Weights of a small transformer language model.
Size: 16 layers, width 384, vocabulary 30156, 32.1M parameters.
MLP neurons of a small language model. Each row is named by its layer, matrix (up: input weights; down: output weights) and neuron, and shows model dimensions 192-287. Each number is 500 + 50 x the weight over its row's rms, rounded and kept within 0 to 999. Numbers have three digits each.
After each neuron's rows, "fires on" lists the tokens most often at its 100 highest values on Wikipedia text that the model never trained on; "fires before" lists the tokens most often just after its 100 highest values on Wikipedia text that the model never trained on.

L11.up453:532497564550408602434423479521532559473466527488546553477514598500468479571553565671466568477410448437526479480600542483490607563454503391449355514539562485493469487475400476492432445491497480508571485549529475456561461493569501496470516435496478524364503535503506554508511506549471497596
L11.down453:534541453519477559526437519504534487567391523532582619534478490502363471536504483595499480457453502466479441463418503504483523491489555440485555421512474515495555587409553516493461507547511463583492527504498467514480512515563473468454519479498450496435464533452573469473536572467513491451
fires on: " September", " January", " December", " October", " May", " August"
fires before: " ", " of"

L10.up778:545448455588546530576512475668507543503539531538488394557518554427496502450509531499585519540509467508450475467496571512458459523457499520594508555546522486574544521462316525536458527471555571563493505476505512461470520488539474454551546593419413479436521507486485574446463494552475522585
L10.down778:587525576474450502496606533559486529538583526591410480510569482533483476495518448515477505426511579571541478384440437468472431442490512531497474612461483475501474499492506527570503510446414471505454547457539443543450514490491529552522402479475421437485493491506575501520466507513427429420
fires on: ";", " |", " –"
fires before: " ", " —"

L12.up643:532478473519472568420466495456503437513525531570557497460547505529425442539438621562400483441463484546489493492544486465562526509477446429424418510489451563523477484577508629458544571453547415582480431547486409511465431508576550526487508410504372480507554425471518501449477496522522476535
L12.down643:570485541459538434570631527579566475546521587512508608505416565605563497512528436535532529419572474523491434499534558616483423495500500450580469436422529483592463499436485507580478565536411528488508538516514616479461616493465448441520524568437547517427539559500592504447518458550541502516
fires on: " in", "In", " of", " since", " on"
fires before: " ", " the"

L11.up26:538439516509476559463383459523569524542483518594488493565459597446505543421533481575497559510322396480495440511493482543489477425530520549529440538508579589418516567452473563504468464488521498528551487563543468477500501501495489463455556560502510553465508501489535516385559507380529470623
L11.down26:482578542510485450450500566487665528523524564561549515572488535457532566544437530493390495533517474559504589613490397486481566449483477459540472507556476475566459453438516547407360559498534473573582482534525449487509535479562441509462406500517547399517539446520494448476653485524524519492
fires on: ",", " April", " June", " March", " February", " August"
fires before: " "

L5.up839:525517498530557482504511456551520493533504558594524478532632551532508525565522520608547532560467518521520536565560522488527409484477387525438481484461525543539437446568432480505481506491518428542588554497460539533556469505660451528492492399576555489363575612490525523384570504537547527493
L5.down839:504550470548523594491485529467532461464355553522458473418484454459517446580523487550540520525413545521445561546522577443517483515377519495505565515542519400632484485537490542432502531552386421450491505540484435539610486477467568418554429500612439521484481627460520457540426496511513526524
fires on: " ", " on", " April", " March", " November"
fires before: " ", "19", "17", ",", "18"

L10.up313:470470534512513557392517492556503511540537447466495508421504497530568524542515464498476473539465396500495515528522486475545492555584412413517475427482465482556579523444528480432508525476456536490479454563515500590478466382522536517506534583496522469451543454519514480427383454466511403550
L10.down313:616448463470525589438544379484453564489405425564445485516518453480521527489536528545503513454521411540504484499534492463468600542362565520477561513514561509501482522514394552516522532499544552516503476588415517494539524598571432482540490467447429523490508502596506407414389469391500446486
fires on: " ", ".", ","
fires before: "8", "5", "9", "7", "4", "10"

L10.up631:489521478510462537454550500487677549497492515550506497487572608489495552460462488539568459430487554457531544533540406508449484428449440415539389478532539494496471465526452479502529534504520513425532507485546483518517542400520490559534557568616418466454566552389465454475574472511535460509
L10.down631:519492474548493498489445554531599499543496502558502501513412603557442577520526520490509534442564529500543551524488510490525512457563471424472498494508468488456435456451402473419453532462531493520499556503492570592590545529594350490518507476429507530531483443466566553490622502495559472490
fires on: " December", " January", " February", " November", " October", " September"
fires before: " "

L2.up751:519495553487457500535518492468554456434516613477478515441530542500625558471487477543476515598405434461552467501544475488461483462509488579509503487455509448593518518505516500503465476536458494525484624448501493516520504579501431525568468522476522461463588557486508393533507459460483487550
L2.down751:487475526588513499462451616529548478625458503585515530588522462519406418446474487501516509510575535490496521539463570462535541385413466453510503482532502492495517502491429465426558461425507480549490453522532472516520487510484510499478598530531500499553391477554488501446516477513498526554
fires on: " ", ":"
fires before: "20", "19", " "

L8.up486:524475498543508479523452440548527483561558491559460496457593486501457553618519462542516533490564546517448518508468455605594448538439503497561490430548463556458435516516411578528462490413515488521534530511487542487418441410516459504441563499462435516420416566534480433483515442495506516547
L8.down486:538517593526458516506497548609540544532530506516468501552525467554439543539441509472498495547498588532517508479459450452568406460512447537529449483525477481493421491480522505451459483447456436529530590578590472417472614507503497528546453409560512466399434429508516602528486474539432513466
fires on: " |"
fires before: " ", " —", " +"

L5.up951:586426529539477529429430473515492487511472572583533545531511567490613533459517489487511487486439450482458439518519592555649508563543526508503479543453525600444471570547441482508619447557490480499532475519490499524524550545576485498498453620452481464392500578491427525485446512437521512498
L5.down951:533512473500509575401442428474510424598490589444556522468527492566521439533480424588404438402501479602556491530484605480491491509513455465514503496545496547484483474435523506532431516481480498607516549457492513502461554572447497512430438462566476425459523493519520519434502438468481479518
fires on: " April", " March", " January", " February", " November", " May"
fires before: " ", " |"

L5.up960:536458488486511457483457454534414555466391564499474512440555641461570588491498403545484591483407491460519511550447548507570474546512499646516489523445395542456540518552499523481409531550594505532475470429531477455468556490525443515541488477516537441505511532480448454476507487484480534508
L5.down960:566538514518488523450513562505544419555472506511522523543523497577463496516526498481537457507480467520523511484476521424540520464603457448476491462528464486433432495440593529535535497532490515509514506486532467557587449547537431467454564395469467567447520424573518592527481477522501509551
fires on: " |", "%", " –", ":", " wrote"
fires before: " ", " -", " |", " \"", " that", " Best"

L5.up299:537487479421472546443343471449421548473436549472534560480495530526589573472542458526438588452366484493459426482562564462594486444489495556575442507499477503451583535535467528544529421567648475443546493457563474407468524481481546498535444572545526394518461627524462519452470490449473492583
L5.down299:542464452519467544506551752540513485500560523502450441549552561512522412497545527508571520481414531442514504599568476512520530392419462447476527442572459549442551429515480494509524505440472542456434551450552536487460537572437501450525536571424451456333427448485455590550429524430479594520
fires on: " to", " and", " –", "0", " |", "\n"
fires before: " ", "-"

L5.up954:521453459486488603546401486448397475568418514528480489608532549454499438473464491487479441495373519563552374542556519370510532462538499499479428467511568477490548532497504479501561513467488431571515518532585438542477464476521514511498477458474476423530459555490508567560486525515477484461
L5.down954:535491468531527497593512411446501519505522458551468470401477591537487459458581476580441484540547514492504597528427546543538509534437509413550487503475479480519570440464470428578522503522444505471478541427551535449427479504453564495453512512591516452487479446517552443470493412471539496495
fires on: ",", " of", " By", " to"
fires before: " ", " the"

L5.up1102:559460442424498516438519487546551502575452578531546451532538513526506458428450469534429519481507447478523519539430545525605475480503406437394396452500491533520492427504488500517449519460526578608529546554508439476447526527556530539548552443499498406385542536507539551453536487508519502534
L5.down1102:591501442512493548412528622521486464501382518533532501491575482530467471508509442595514493437464556461482539567489545521505446439398505524500488415527494505599452428427508533578510501500401540520486525520555495474400569526430406402519460555523476428434511494482525443432526502556511474493
fires on: " in", ",", " since", " until", ":"
fires before: " ", " the"

L12.up664:468492570562497493524435446392606496507478518464463483539583489524491400510487452467493566499450524481481386519519539422499523590466390501480527485465489540542443468562474401494381558470508512457466505510495504545453519560464533507494420540495474496577475571522479472476531491463470594462
L12.down664:456561480505499530518540556492512480417486563477458420418496536502510521482447527507517525457542474503528459501386594500452495577515502567566566450440521564495522517484447380476450493591591476532540500494409480552558533530434464449648587579550486495553529584489485435634505417452580490558
fires on: " ", "-L", "–"
fires before: "0", "1", "ese", "2"

L11.up462:560528463462585474568518497497533458417533575483574472430580529548559412461460575475464434468549487513405518519504583535548448504478522430471439449492560518506508564545443576524615540546426511397430461545496469528444494566561572498534496498504443538458465464395391432483547527477492457602
L11.down462:566542484368484484436512679453452464448501505511530452493574499491500491495469503472539455375516509561487496475520561432421501520520466451550422529527492482526526404473481529478590506462442508515497431578585507485490511573507555422485431424457445553482523444534544481519556481408561529455
fires on: " to", " at", " in", " of", "In"
fires before: " the", " "

L11.up893:537459486522560532440513474552573543544443592530581464473490490502440533501539489591565432471543394393501404492480525432534619511589508524515432458451537551472506544523441580492536614534439583472443480560515529478518438526458532419500613552482560486350531540565597408390493460426538535532
L11.down893:586498541557520575447617384553568598522502529492492477502473443595460555404594453546539495371509468463500437419458514484481520489507553561522525437499493484568550467494510468502519445485514540507540495560438571477450521502539475500592540485453487483492523492566530468496485451452559437454
fires on: ".", " ", "-", "11", "10", "12"
fires before: "4", "0", "3", "8", "1"

L2.up1041:474528568436555643455533448468549495518406570467415486443491537469436443592487512495427479515469490566526449531594517511457512503503483509531501525464421462526480500500526551476452555474549525530535421469565451526515552471489444537565517551498440563440523479445525477479517454444535479447
L2.down1041:461498502557476529506504465444519566534427505516494514491549470423495527592500446550532529501495599568488551447547528506447480561482479458507431501547440572452535477505520487587454480529592459538667494477535446544631545445524508469365509465594463472536491533519480508496486524534584488504
fires on: " ", " he", " "
fires before: "19", "20", "18"

L5.up635:502514505481534503437527519537467476577506494497498529493511565546432418529593426486484522463562431416642503600438554441504530461465510470452484488434570553566471526567469555420536522457502481464485470542503520460620473527473569470505573487469493499477547511519509496395380499519457567482
L5.down635:536527479448473467548479661516536521550421449522475453573508421451411468482439471455561425498518497581396480455484469495581458503532489493542522519537507469514483547498505472499467439602431431612536459472446505457443481507499552495528463488506508460542480560534455513515567613422521534513
fires on: " ", "19", ":", "18"
fires before: "19", "20", " \"", "80", "18"

L2.up610:513478508494486594468441503489496466469451524555457584440540539376483527484514516479473504498567426411433540474571467455571482479525494544423444503408548506432461547472490513432478557476514523549456497455593457552468540560580506560423508460435424524505507512491511460515481517504471467542
L2.down610:445524470541420475477479845419426475476393482531537501479470489440515474508520472473486501469517445543504477439529422497518523444530478392542448420447507525491492462524516482525471487486530440462464516465486503514466422527549579565477517491503515480454441501506469521458489507501575515483
fires on: "\n\n", ")\n\n", " |\n\n", " =\n\n", ":"
fires before: "=", "===", "=="

L2.up207:635504474513474537453485468572593418514528548450630509542523505416547499529549406594498534599509516496449484525409537436558495469478464432496460487496634583531417455504517501558475503508453603504564572555543487538523498560491531509549474573536510441431569449487484465533479516465533446584
L2.down207:506488478565476522470344428554515524494547560528522495496496522512544590508565416583535472432490446534563505506483593468583490474516506503517552527450541507527507425466423563600411472540472415626496535562446575482555512480511522524466455539521551430470524411550504459486547467442552428477
fires on: " June", " January", " February", " April", ",", " March"
fires before: " "

L2.up205:517477429465590533431492489541483408456459451501477467522564544451494494575450495562500557472413542462467549571489473591543475482462495419476475495434620478586507424433487616514557556402436526501553476467433522550469466495479547492546470419504411478463619498501508521498528491579486537588
L2.down205:482535525458511517449485652501468559562460529435567562526548540474638470497473486551469516506450465504507578467492456496548591486364445477548509593495519519500484533497463464563488547457461443506548468539577487471438542503549540496507384509445539573514423487412503512487486509545531508497
fires on: " from", " on", "From", " at", " in"
fires before: " ", " the", " February"

L12.up692:541582400484495452551473464547473556499476531461488443562589440582454547500484403578512461552568458463515553512501524493554550525549562457505485454460452436479560520498541469487563514528582453603563443482549468583476511448507437530563501496389456539528492520526512498483406516463546517493
L12.down692:498567510463590486446640510526496548499440551582587427595443492496480637563494473504523385528443453511604481512437559559573474455551449578517492449462451540463542548410580553503495573436500505553511494495517435454542471436573375464407485499508453533542411446541533488459495515530545543492
fires on: ".", "-"
fires before: "5", "0", "1", "7", "8", "3"

L8.up774:567412516473535536461417471468514495454408570567496494442590579365603512532548433555545521479478476535544441560551496434452556496406504458398450545560551517528616492518522539490458583562616484533432436452482398421444513556476502486464483537559478509432496611535553487506470499510572571610
L8.down774:481563527507496492442507553505456553520434526526552493456433538465573437557491531538470474499449394527534536550478507399461504570534551484555490560610536404534478519508533489386501485533481524493555450515483429472439402419464485479496454499609523508541487553524424471482513535461474468479
fires on: " ", " of", "20"
fires before: "20", "19", "18"

L11.up977:503573444486461502530538491479508418530470474553533419506498596452507483489488527523513521531461422435509433495525552447464537480505562468544534435447575585488475559556433557485517507553545388480451345421563456432469487522513520482574528488547469557482597541442433432427443483434505531437
L11.down977:513521451461531553531483513457537528516424563577536465589401540522514475436550579535535568490551594460546518453550561460542541494491509607426528524535510524566423407592514541574499583419502468552481530438481506525556505460466536466545518536508532473556578483549490473513481558524505480449
fires on: " ", " |\n", "|"
fires before: "1", "|", "19", "20", " ", "|---|---|---|---|---|\n"

L10.up1055:611489495497580509480513458570531561492473399591506528525494445504445493458551463495520453503506478499454546551515527441540558481500521389596479406467463493505594494550364510467516540591491454459606499533534534506419453557545541544457498514457517519529465497614483552512497505534546540467
L10.down1055:544533497542458627438550442452546629555422429547478485511470444518492475450452526535456429381530442506486501529518529459577452487506534547468479452520436514419508530558512510454523531461484440479477527525354584450463480561530515429574458412520490504512492479598513540438436493510483511520
fires on: ".", " ", "10", "11", "12"
fires before: "8", "4", "5", "6", "1", "3"

L13.up802:557493489556541494501541461583474539573511526489570487463402494487433527518549448548426360472573469545464503527478528461513559456523544478516494520494515495548496501525553509519475451563487506445510556539546510508569442506548482469442529579420507433578414502591471509463477497523480506424
L13.down802:542471526498564613537559509552527487517564423592566496467438371522472538439495435537534472465571532540503506473511426583491502474441485521400492526492499434582561580491512530558532433547500617551460584572434598507517468547471536483554526539534426461473497472515543511501537451519543502490
fires on: " ", ".", "–", " −", "11", "-"
fires before: "8", "4", "1", "3", "5"

L8.up620:503520503506486531459527470418537521471444552544468464444505522526584499446548574578528573469495414406415470473466449423425646529534491440415455503468529481474476471599565515574452582592544468553510519450539497513417438508447516507445526525468528471477462564525467489504476455588539552541
L8.down620:560483400604530534468479382488540546468511352519524556536440461539556457510520547451500513505518516437585455531576506566487519514542549468502478409470416578645548447494406555451514545457451490549521514447472514529498563471531479571510511498498423533506462502529487457516470397494482455465
fires on: " "
fires before: "0", "1", "20", " the"

L10.up323:529442497459482527485519475526549517448478545553433479420532478480414524540524440478555517511455526475412496570519525413512461516414532437429484435503517500489511413503440494585553574421553474482460410485500375539520635465558527581473503410462517486557474514440521547505510591597543547481
L10.down323:542499451498464407504505459523432510423502443520556616531437487454446592461549468549452480497569668449516478406562484519501613492570485513573476503537461567555535521568562557495590420535422515521547461475558620514487509501430458510504538560523526579532585489557523387540475374541448475546
fires on: "0", "2", "s", "12"
fires before: ".", " in"

L11.up546:601449522491533524476501479573432504498469486525534541492526496503494454544530493614459512496515456559501461537507499455542538526505461489470466485571503603502455490572417520525486509499551527534535527493445502479585449440549504494469505473486490515424563505529645393392474569626529467558
L11.down546:615424492573482477484571585588532461507561479540537505520592482566505399540504494545482502417525540536477581478488600520551418492492540522497438458571521557543485474481449471487469501524526441439520522442529485423480424461492456476497448537443470488468553419491438541453517536567513452604
fires on: " in", " on", "28", "27", "8", "25"
fires before: " ", " October", " May", " April", " June"

L5.up457:535470502485599511600504475548491489441499514509360605475550455590521592480424442521452476493475545452614443477561443492543460564482539458518523368551453498575445546549444524491595578447441442522524459445485478476457454406491569584535509500396490484504605433478613482451580523527571421470
L5.down457:503533423432480428537539459473488487473480474549530574433507548502494586536455459621500499510511523512542495472451413472471506511527496514503589465576481549529500407518490514466539543549449378498428437479547524547505478454545445506483480491530537480468591542453541441577526564518539458549
fires on: "0", "."
fires before: " |", ".", "+", "–", "-"

L2.up88:542487484515461579491422476481529527597509528498535479480468511516496505368517543574459507559400471627430525528482479500437564436524526569518496531509569495517433497505506496405456528514448573473541527455520584432492487626461469482618493559519494517460558610546452522565493475484387483518
L2.down88:421516476518519477502547628369477492551465509494598454607494487538468484575518449464521493386580483456505486469522457436474460560604525446455480618540530481493432500499475445498486470475495409541549482464507494464506528571495454504405620471519484449567452453567495491468533495534546441341
fires on: " ", " as", " was"
fires before: "20", " a", "19", " \"", "1", "10"

L5.up850:461476438481486552482514503489530498538468575566461599449476532478395499515499448516539486519551409454488512491548475429479422467532441508418513512483430502519468447522528498512521455577597412482478453447453518435479535500520575583551464448504527541469547529536580511455514482537498520434
L5.down850:584512535560417516534481723535475486466502422505568417473539417527526450508526561495505433487461522557587444594531528453480524506517483469563556514547605486510550558506511498533496530404412531488519595527504431466514411576524507421478527529544483474460490510448443414584518551445513484579
fires on: " ", " number", " by", " type"
fires before: "19", "20", "18", " of", "17"

L2.up43:547506536521464552509506480453485365490473481452597439469524479424604481463598574547422506602459483481471504482468492501490514469502454500480437375408501540476473505471516424392502549507519470543526485465615566509598434558580460529581529517536506531449476548498465418478461499409518506511
L2.down43:508481443410504505467560625524535525487397477553440571534617508551530474462604483496471479488519447478417478447464514480448467555598463486496532455470551407472613425509469494452566552575456488544430510467432516430456501531491621551518426438448365506543466527486600482499548493529530419488
fires on: " ", " Fuk", " as", " and"
fires before: "20", "19", "un", " a"

L2.up61:538473455478394410431526459524557408503503553527579460503589600480441426511554528552401536499421481467497460554521480455491538527447460444478512380525558506504387550473482502517560612535529524536532439539469423521530469539593534492580573587545520471405535518501570517453449516460562403537
L2.down61:583526465573448550542520603536533524475449528552542529472585505477439539542484537478543556575582509553467566459444496464448461477495528441528556537507496455502518385502423518543565508495395413564523554534452520500504584452403540517489511603519386458497443523522473513495472499448528516463
fires on: " ", "19", "18"
fires before: "19", "18", "20", " ", "21"

L11.up450:562516433450403562454450492502552513547549630453495605380541527536448487465555511580479550449466560488479457518581562525432509473521526502492369484457457503518476496565507465555475537563512529521485581543674454576508583446560428544485472506546461446374484548508484413530556543539503554560
L11.down450:555518537530547518541464555570516548495525459560498514554384463404524512502538480523447526376448517498492467450450477527449499513528496489494542468580475526543494402463435388489448583409443420491489479474600496500558485543447426527517525510546509438460461480489486514614474487496521489449
fires on: ",", "."
fires before: " "

L10.up780:495539529577575548615495468640523431507545584635496514521476470504507483605518424492573573486540481489550515513547555533568460601490507509461355468512544586533440560516437586530420499514522451587477542492460543542474430543546450541421467456508498489509539467488472504364477486514510532564
L10.down780:503533595519532502526529480536458499585523405520395503492451531572532517507471463524414513386440554509495541441402458506489415449441598546499519527570522453544443512535514441494470600446499505553512519493507529433461474489432448493577477487465517484439468458490556521447442453582469457553
fires on: " |", ";", "1"
fires before: " ", " |"

L2.up926:522479493434519450564497465553547472474508508584535569499558541536525559520476496600479468555495533422521376478535474446474432608558518505518461493490536503510477473497464480568525503484554471575502508435416531548487471453470601628471520523525568407505486502577511432514519597603534502549
L2.down926:505550456503479446481576546474526439437465452530597546519636468551535565438449470568544508473475510528494490487455564463484479479547457510535549538520602567477555520511436558579556473495492400609500494462476529416426446457462475541472463496502482435561500519554537464516536477488532493438
fires on: "0", " over", " goal"
fires before: " |", " in", " |\n"

L5.up405:520515500501422537451481475382533558496591523569505469570454584458483466439503479504506528498540420490465471462517398459492502557526535519508457487540559528489436610541485434513538447472479564483439482494582500506505511496536531498651508373451484467440476479537445589465474556483464477523
L5.down405:468514522492489420548512794537526527467452431542542453504503472479531556511508482487468469527521619467480529505535584470513536518485485452503501457425460439456467479448489527508452569426510447542492454550532494485538485484527543506466508537542493574510441526493510516480489462543568525557
fires on: " "
fires before: "19", "20", "18"

L12.up386:537531517491510555643408469487550583521522577529513494486509476566524466490529478496443489451434470512534592533418563452457555561509428560522531543511472417591579491502457489512587529488498536509587497509428463489503512464497500483625629508442511489546557441566565532445445572508489496495
L12.down386:461531445497428528610447457412547449458579429541470554514563549463495457390438535427475521448488525483552529411368481483475485460516553490480473515507560467478473442481490453505553571526459560440595475511469500549456507589483545509528524488558428511497524552574517523533556481446524484494
fires on: " ", " do", "–"
fires before: "1", "3", " not", "2"

L8.up541:607426456513530567598498463610515441477518621456521500523491545539493440435493569470507420511468535369583523489489511429497609518523464534505492503492509493491472453460514396507443566498446439470470579530480541618541569518547460523565479557544512505515509500544514495482405490554540514517
L8.down541:529434536559458505525525403566462535548500477562463499492469556498501538426457504453571535459568487476581488454501493483451561409516550529602473550413503438451511503485483470585519509572490594479505533498448594664591513479432515529447484556481443519456476513516425606462497507607508465494
fires on: "–", " ", "-", " |"
fires before: "0", "1", "2", " ", "4"

L13.up1048:546390506497529537541527479543463558479501508464547484493546481518619496502485500500477551478505491498402475395533481550493453578544548434532463589564514504511511486535570571456477540523457441477466518577542483520420534481447399503546494462410518493420477435472539387517555518576618553499
L13.down1048:524476499555477492507453558502536518577558469481586504492453457461542446500483491526464520542497484575415472501472470495493461554589589522480516462539459534528445476526493462464445537441531531561519589430568534520485499485424434445546572466488508492524489477490472481468466490469501495559
fires on: ".", ",", "born", ":", " born", " of"
fires before: " ", " h", " Character", " offic"

L12.up1017:523396484547484566589443459534609472521506536524516540508429500509426500434552491500596564510530457428467508462437642340480534545488453586529487539500472543524449514592441419587452473446498544462539620505472562487554534512558480493517534561511444521483496513496534509560473496482493548582
L12.down1017:404533556526463604535513364511598460546523487682387524443447520533466460526544454478462581466460506476504502451437565422440518488518516484558490469440490555443469538559483431584499516440452476535591632487608565529498582533451451515496465569488461534536480567525543480536484498522532516523
fires on: " ", "+"
fires before: "0", "1"

L10.up57:593452463508510561536419475486500587558517574582496659457490526445556543489393486570497570458408512489461594515517574473554474510551592543487404473463534543551555503504374536502504565529492469513552411505613561559455574461541460549585510590552431447435418529446503436495576465490400537547
L10.down57:495504572401535568522546530509451471456564437614509531491477416542484439525484512566524516532549591559448558426573556476475520505464535450585492476519391624466520435525508611434486585399463530512539484476504574382421630542450453535478458491521578482585449535509429501490478484500514617454
fires on: " to", " and", ",", " or", " /", " until"
fires before: " "

L5.up577:506557477480445508453448475446463461575477463478528460456465563481513433521557523519439470536441474481454462441519504555458441573517547494576508533585519567492439564566450509444548490466473483448489384453608434468467480472482552509540502523535548452484482521556482433459453500438532499467
L5.down577:446536498542542400521429916500486500512468467463514440531522539513514540555527450500573486536464542565498509485423528466539523527533528502527457513469538482495496456561509453566487454595500481559472531434454550515560533529548563497478543473450486526494548529453440503477445492493606513457
fires on: " ", "\n\n", " |\n\n"
fires before: "20", "19", "=", "18"

L11.up88:559487512522514454505509482507474452531473561467448571453536490483507525452493517554475452462478518556490560525554441493459477469474566577524474474490533592461468503526491560442457546498401486525578356470647491565529561440561502481557582559489488475512514545507537524438530564444549495472
L11.down88:384551481524523558421548509440541624431530490556510519545506421448427484598616581456537454486470513547457482446524560552478424525511561495430552529494440488472557532449558479513504593635468509611524419453533570503479525542486566457397507482480557474499423386502533506520417530499550532469
fires on: " ", " |", "–", " Summer"
fires before: "20", " |", "19", " European", " Olympics"

L13.up746:413462479614489525517553445610518492519563567486563516485501511486464469550507504498547459444476475482515499431497557483520480567512622580517510507539471497540542489455443409529486421537555454488540565489435526480595487411492546448422499484557482503494514496583469561502464560542487478533
L13.down746:378458454516526556542438330580544532476579422593523484571441488462539516555587454552545474455460586525488546492566497477451480488492522558587574477471485468495509520515538454575487559444453508525573534526461565626432449466390504502591541502524481577437437519536548460556494454486374505549
fires on: "–", " ", " (", "{", "=", "{\\"
fires before: "1", "0", "2", "4", "5", " \\"

L13.up931:484416542547607524523548453615566556459454580496546389476462436483397555422547379489542410346476517418434526505508563508490581458541481517461453481522485571423590487458511488533503493465536487549516463522473462551517422432478539587417567512378461546541547524563626581435529574418534493567
L13.down931:493504556528488525460424664466525470498480511530477510494437399497438517455394523514518494448465546458498482412502452479510490533521513534416509352586426557502533513517496471424497550384467516422463483413497535542510501534445558458419522433506514511537533525510493512466484515486489490488
fires on: ".", "12", "11", "49"
fires before: "4", "5", "1", "8", "0", "3"